Weights of a small transformer language model: a variant of Muon for these matrices.
MLP neurons of a small language model. Each row is named by its layer, matrix (gate and up: input weights) and neuron, and shows model dimensions 368-623. Each number is 128 + 32 x the weight over its row's rms, rounded and kept within 0 to 255. Numbers have three digits each. A neuron's up and down rows have the sign that makes its largest values positive.
After each neuron's rows, "fires after" lists the tokens most often just before its 100 highest values on Wikipedia text that the model never trained on. A number after a token or word is its count.

L2.gate915:114119167143154162152108141175136137134136121166204161148103151137154159106107114142094094112157113140173154172127105180126140106144087116135116087133138127127136060097138101156108176116105104130127143132157225125139051118117114184123106090088118127138119149118143125149089112134120093099115146124165069125093179100159111100158166166111113145155117093141087175164107159112148079191132096161108158102125150104110126124184111107111167091133142093139061071145186195143091056146074088136160086076078043127163095152130084119150159201083138157194116128055121089150114112127162231075145146115139167124129117072089159123111134120126136182102126133084093128123142152116106121198077104113153096100093201080058141151148065155110181117125119146096117119139065142140125142156108153
L2.up915:140116175153067122094100110082093130145077119136130135146151138086172125164055107084152056115128073101087082114154143123130099190113135158085092125146144118157086081151079115154163134111092138166124136138113111146120109084127119115130141060100112081124133085073140135127135131121090139169126152125098099164146126170098200139072092111135205092120080142106210095158115090139192095177189166115134128185125121123154122158189151135125150163119090100078126164164112139161152071108177137088123137097139158083152160135120140135135105139104141194142041117162130161138111154161142089170134149148186147111148111074042103170141086153138120209175123128126096078187095090143075138107137205110079151109102141168122099140099103150143124101065107170091066117075144115092092100145127132
fires after: "0" 29, " not" 10, " Gold" 8, "1" 7, " Folk" 5, " the" 5

L7.gate1251:072136138132102098139133088127125146157211170078111162055155068122135134123120211096080133105163137166097192137102066112114127115109133107166150119132105135163137132162157133129160118136136083128125144150123162131190171158123132174086112134125120055113111090182147097076163098101191150112067146163116128118128110085087084135093149078064202102140136081146113144152115131154144127185112131090178110142126097138146113129139098100088074137125092170124138096113167103121120160176063143142112097116108144104147114155096158101104104121167141108108129117105108087131121158139114125118159119154166159148132113123150164115116040155197126128135088134196059162160156135138131162155184054133064124127153131123093128130132106184103134121066122184134149156139121139110226085110142104
L7.up1251:180162100116145125124167178180127119142109142166136109034128143154113142159081136146189154116166146091130117137139151194148142192148122168156111132123141169142125141126094143152087142148144103148154166067141137102087142172109124125083122116148134103099145145152093199132202186133119131130112155125100108129086159154158165126140106074089186125128144098071116058162153081106137090135122095216129151112106156096148090110132096111111176125141165106108161122138162108058125133152117123098163139161062156185098127062066094154153179124062149118120180127133160158170081070122120134161023119124175094056092062112115120122129128104132136073155125149133117026162090156135110155180090149151158138158124143153137146174112124160117087141166120142124100114143098119143098130120091130
fires after: " " 45, "-" 8, " |" 7, "2" 5

L2.gate965:128129121144135137112162123178058135098129138099151145104133102100174124144108088132072153115119064131089092132146082130044077083090085099068158148151148098129137096096109157128126207174104161098116092190132119145147125139092130109197156132166100119113074091113074119131122137155088081077093156160189088100046120151133140105110153096149172088101150114147122098083133115158133107143173121147089181142194113136074062116118123060095078145152135082116171119173114149117058131138128152170150133120166144155140109066146144105101107083125167104130111067106092129079131117108176118156072153148115105106164116106097157153131091132231170161077100125117141163181118061148122124157108107130128155107092093121187155067108131131109109075105159087139125091080128087133155112117087077
L2.up965:094107135107132187134146121143147131063144145107091185116114132142133131164145122184139174138132109129082103138165117092056115147151160134161103180158196158109130151156084135114104138113107147132163142146113141107153064165084165125145141126087120103157080115110183081127178140093094089201100130090100129138140131156122119106124142171127111159076140121094116105090136102118120112095156148149107119063174130142090141166083110140132081143110132124161147130104111174107085168106087116084115090151159106124119147075144133064096097101117157126131117161091150090135164109144161156077175115215142071116186121094113130080129170079136171106102089132117118144074131086125128118134142086132083128120180170133119119109146126147113105122127111094145153221157134182113097106082163169
fires after: "-" 21, " (" 13, " |" 8, " G" 7, " \"" 6, "/" 5

L2.gate741:166113128161120082129101127139163186143124066146114096177148123106113163128106128105159074153109188106136093110142138094150099188122101116168208129138152122081129068110129113140154097137118061120138082176156136134165131078101144149120185098112167141127136172073190109101086114094115109178113131167103157068106092084182129090122055094188115153064086140167169160146144071164126120133110181146150099111142137109130156058148100160103131032103147139117211155160112092165130123110150121155091144153178114175073182122140123067101161185167159161229128182169113148118190158175140124130112111080095162164170103148132181098101133139080171107137119155123141139128171106146212144165172139130134117119164105131178147084145180113078114116155159068110160144122145135128145146160145100
L2.up741:199101135163054131119118117117146215107117055090068091123143144098099168129130070155175204166117085110165146170143136186076113156089103097189219134127134105143157082139159102153143141134127142163157091180070159112145121126187089132117158128061140069130145159144144176095132074118049061107129127134118130122151107074181142110143075133177102110127153182142167175103156129093107100166118104144140127081148107168157158162130155103082076073079139148165143159120116154146104101161140146091122103108175108152136213110155110109107121173115139145197117150119108142100132199156146109157166102117164091123115126118118145142170145115128163112112095181121150132133132148115179145117166160137146204142120079122173124114129174050132145128121118096125101161160142167101137126134163166
fires after: "\n" 30, " (" 14, "|" 9, " \"" 7, "===" 6

L3.gate667:050152117182135186100102144163118127106107084126129184101119110186081122112111158089198130153106148143169061158085157154179130118111144107121078076106135106108185169121122148149096119131125118196139143125141124147090145160088113143161161182126165124190116122129138138129129143159134131118136148110142069080146103121164128152143138133080127160133149170092105129123123061157145114163123109137093155133111145129120126139126133122111063106119086163082094093114127122069104101148079128103147157147093083109162143125150163085065108147193178116089173185123139094143109071193096180096141132099175111120156115120151100089073106162237164162147133132085200126133135129078140103157147207121116140134109117157106167095144182166041153130170133091114234123168125103138175095129155121
L3.up667:145148093155085118118131104180108203149119153136071180160072102120158153072094133106122158123113125150129144111104126106157127133118124120108137155139081131145126124122083096113185139143176149120177079171081116187146118173057119140106132125108167142108131140136144098119143147132089140150115086145181070080144141168162090142100094134163100112094156143069106113133084111106089116130189098139142134133203134161139178128149133109075083119139091156162170116126111207159119113140127110086093170099112130128133113136125120086089114106115142127121134150117083130152131128145183043165164124141124198134148118122143119040129109111117094149118110190100130176089146166110118143103223164126111121190151138119119112113139162042130159123133181154188191069135152164115113137116158184
fires after: " (" 29, "," 18, " was" 18

L3.gate1260:121134136152185121114115126141133123141102135157109129117142179153122101143148187156122143090189142133087144120127103122104081128141131141141142129152088114121117081133116156132079104168139115148102137160151078170098089166154116135107150132132124113174126173140130129125121161142191101155057113098133118108151082104105154159139068169124162128212125165158109204147142169165093130159141151158177109126136124090117122128131109145169125133110122116156031124108059124114158127126160119139108176135045082082103134110117180096138080127057136121145082146151105182130123115071098201132190091156109131149147115130174124203122164123191144136093166128120124103126119078131144133132071109150137164099108072141113138156103198147119116102081139132126135144215117191155145173100045126
L3.up1260:132144154122157134065126063145117107092132112124137157142149179181118141164127132161190105142083138112138152082064140100153159096150130105149114135142105079117190090079154130214175125133121088134112171118077174121126123111078136088148143101124086109155186149078196161119133163191128085089132112058148169142147107086130108085174155106141166168131140124138149113117165120144110117145147092137122160155141175186125160075126202121084135089132147112090153141155084072155155082175093102093115185115162073166092148119154173150105133095155160108111152160092067137088197133150175116109162145129108091112126100156163162111179146106068074112159077105165114131087151191122164151111147158136166166115134085141096115118120069146105114171093112146116135116131073109118171162086058080
fires after: ";" 34, " the" 13, " |" 8, "-" 8

L2.gate830:145123133185113070153133127106092184128149106125104121171108160151142096137126162106147137131120140115097141118126102171172154108125121132176141105172133137112135126135171209149070047080179191102157131135154189109065173126143125110118110095120119115164205133123144114092131155144110116142170154140148181156100152158206116126132133121108121097140093154087126129096138117142124150150096079131131179172171089030139113068148155157127130104122136091085198182127106117173111125091162147069182143146132110098069135214155186148183204118195131080143125152108141122148097105066149176107159099111125107101108109134140120188069197179140157145180130089108126137144164082086162055125100135131143087139149113133090155138135127124107177115078122134137142120146080112185072168153126136
L2.up830:106188151140161132138133167094142152112153111140116104174125114171115149188162104150118128113083119118113121174020121176136118158139122109094078115143098196179108143162128161107107096159160157174063114129104145149091110175156109125115140084118079096197214134153123081159112175159114071146192108155112142127140143177177102108065133096153147081084151127121114153154175124117118120119161137124138149132117150128080121111143139230138140050168136124105149190094118123117115130174129126117151133086113123194123141108134191145187116087104197108085130161153201129126105139130146171112156084096146099175113076151113231180114125111165162124107115132156080132141160157123074164128145160055095101116178139152116154131159092110110104108108154142134136123138133144095076138099158148
fires after: " |" 30, ";" 11, "|" 8, " L" 5, " M" 5, " (" 4

L2.gate1214:095175085093084105101110138138096104178145108108144095168123110069189086149177130159077168115053119142135150135135139138182124144135099099159105106122098138083086178150118065156147123136132087097118195171111135129153124115150164102197193116122145134092126115145119115103153184103240119187144114117099067145089166119128158138155166149119163155111140098121141108134100143136169144179130130106175114136139127144165151147108136119109149123126163155190120103145100174086146174109145102116064062157121145154066119127188088106097097091099156098131131054148143106161172112139093162082105075124187137124133140156190126135133106079118112162045088152088094122171104142159097129110075113180121142224106123139116101119171084123146146144201101131120133134112125136138154125153155116
L2.up1214:112092107152147128121156150108079139125164054148121175128162220149114108099160164157186186151093098109127185168149086095158144142109141111109122157176131103116141088141115118139120113140070092096161125166041205126125134120109146137119160132160127083127121119116157167106133117122155142100112160085135116168136144161110223146154210095197202128146128174053058105182082154120091101086097146128140119121121082125174147066133119107106169135146099199199175064169157165126144156098119103129110136143137104107178119108137124146114092151140135123121072137174132128174116123171141143110140072147088175141091076132128102128110105138126209130150166148122104106149120129114082146108107142126133122135102124168161094093112119087126135117166116171139044189064123121089089134076131114
fires after: " U" 22, "2" 20, "." 9, "-" 8, "1" 4

L3.gate1180:110180142144159173153119103088131114150127089119082124114181133098159069112107141096155122148159134184119143162086127083153180124084110165066125122095101165136174159104110102172087102087152122200158154080110143194106187130102121192153170125136134205139126073072132150130132088135132104182116102088081145092087122153090160197113153153105076118137143145139100065114131100123142153096170101161107147112134159182085090088128060150093190122163147116189174095129039102122122139134130114108113119103117098099112072094065136116128097124198116141199101149110144156181163100050110131119124147087149086131117146127172104080102098135099138146088159151214144172144124184159110150098135107082102122160068144132120119131121132157106134170136087124095062132120122162160145104090156130
L3.up1180:107136075196162067109135081176144086086110193103133192105196141121065165082134093065171111129161117147121117155077080089059130092129091139094179113140142142145163106098125132195169126154145125144150125065096124173133094085125159142151062129108145115164109110125122109132093135173112114101179066088132142089120139167144143112104153095122101086148127157138057084103144069089098154161179120138142117061097111103127140175102124105082157122178100130142147074098140115135203122083174109132140165130066193098170115078127138102099124213125107127163083179138123146156187120082138158148093124123150107105112186119170084068145135124104137172091141138102194098138154132181050145126131111111127138128117099131140090171103081179122096141105104096156134128122156192130139123068131172
fires after: " was" 22, " (" 21, "\n" 7, " and" 4, " to" 4, " had" 4

L7.gate929:107111106101104116152135106150167167118078077045131198153142148145107125126142119084117171156153136090101059134215128077108129160130125109167103137111153158173167124119088159114065095151149074165100115055136174041127103094132131168142135123198071123151102100138148097170146167152129128132181147096132123087134075152129091110160117105066085180098131161105087092090116103107139124119102117138194113086062145109080115110163119085198172118053104172124156101191112094115114172173173172119110163122068110099096122097146142133083141132101125180138098102166128111100125158174160178164129127104158150165122183174143080125144120079095069114120125168081150131143146126074132111100109135068114139104163213132162141155116103074143141135115094170068129149108161107201118091061116119
L7.up929:146142105131171104141128141161165145101106102195120146130048101172122146073141106159159111143176104156116104156143093135141103133135125179091113142127108152143136182164094122125139107091101072106110086169106160093126132124108143142152076154111179185128191132129058168143107118071090123154085115141112095105098115080176136128144111096135149190125142136149136103085129132145131207132125075076161090185097132128110123138100155158163078184131165106116111109110162167099111136098149118126107138111094130106136092133149095093115102125155134145157147077162084125124185150138130113136088143127092121094079075080124130115147130178139105090129144116115112181117128120057057169138137136067153122153136071119136151170131128082164180185116149104038099189120140106155083116117108090
fires after: "6" 13, "2" 12, "7" 11, "3" 8, "5" 7, "8" 6

L3.gate126:051182177103103139101096134156139134115114141097068189123144101115097097159109135164166139124091133088116144153111133121123106095070127147172248091093213088177135108139104149155147160110122177063169172125153109086143159159146134129082105081110150113117178092160198177125116104114105125135073144118137144204140128053105105132089079070147167113086146122138128097127157114147078109122139101122135116118139175172125121188126171157172155115092073170129145166158156077092093148103117081120096156089155096142146136152176144135091096141166115166180106118136114099146114089127069102151193142136107143099109137113138110140142124130155190148137118145108058171139132138130141153216088098102103155107147135118191072110111091109163101091151134149122156150161118128102163078161118169
L3.up126:161105155123140163139089119173173142099172131052110130106201104129151163161163200144114192112175183174111155089248047151123114147110112197139107146105130145132172104100078127097115158112169151077105128090149154141126129152164139107089178116166136167114146204134095114106088135087148147160082109029149202173122110087137120103182096086065145103144126170170077122146147109147118139148156120126121131135158136160103180105153097079152181120153209149115140094086117216079099122140126097148162076161146126107165142138160108145109136118093168171145138083189093160106098145113127130194094151140132130130126106062092087120112178149186186135077118134155126154109152122111115122147110135119153146137105178156131160070102180138106126049130096172186198139140121169160096118105184090
fires after: "1" 22, " L" 16, "L" 8, " l" 7

L3.gate947:111099159135178139090125136075128069103075119095091155047128169054070105172141107119180089188124134131130150096152122160117114110124098135150087089121132109115163125146082135142158089111107125054150160134130096131139161151107087081069152151138123142111106113083179201097138125096122115099137106074127167179148078149151175136139123127102092184094141118124091185087092069101145154128111137114148147129148181132165099146168223152107146133057121180170099150095148161124167139207136151132084071128113144192119133065087079105080068112136095179103072115064093156141139110188151135124153113182083097161116141112084204185129143148132174174155110148151098164159112067089110132090107118120108106119105163172178149151125077132073103116049187127153070138146169080141077063167065123
L3.up947:153160121206101133143119164081115099118132159131181140151157206157121152086112183117148121174148148113164141130146134046125130204120158170110103135129079107094148139160037108207134141174167160124106088111120153108107129102061129116130123158104108140115096132153116169097142096139119118125089122073117179103173141090167151177076154116164133123138137127105102137128168107174132124200118190077113094179121191150129086155173146173094159114121156130133100128091096140093154144114156175148111150165166139131126090089121102095115122153143092150067084108145156159106138151135138124132115098161150142171137142052115140168185109139079121135134123114161074151103080048071085098106142141113127141082078092169142129118114107139214183182115104172146150151188188181078165115153102128
fires after: "1" 46, "F" 5, "8" 4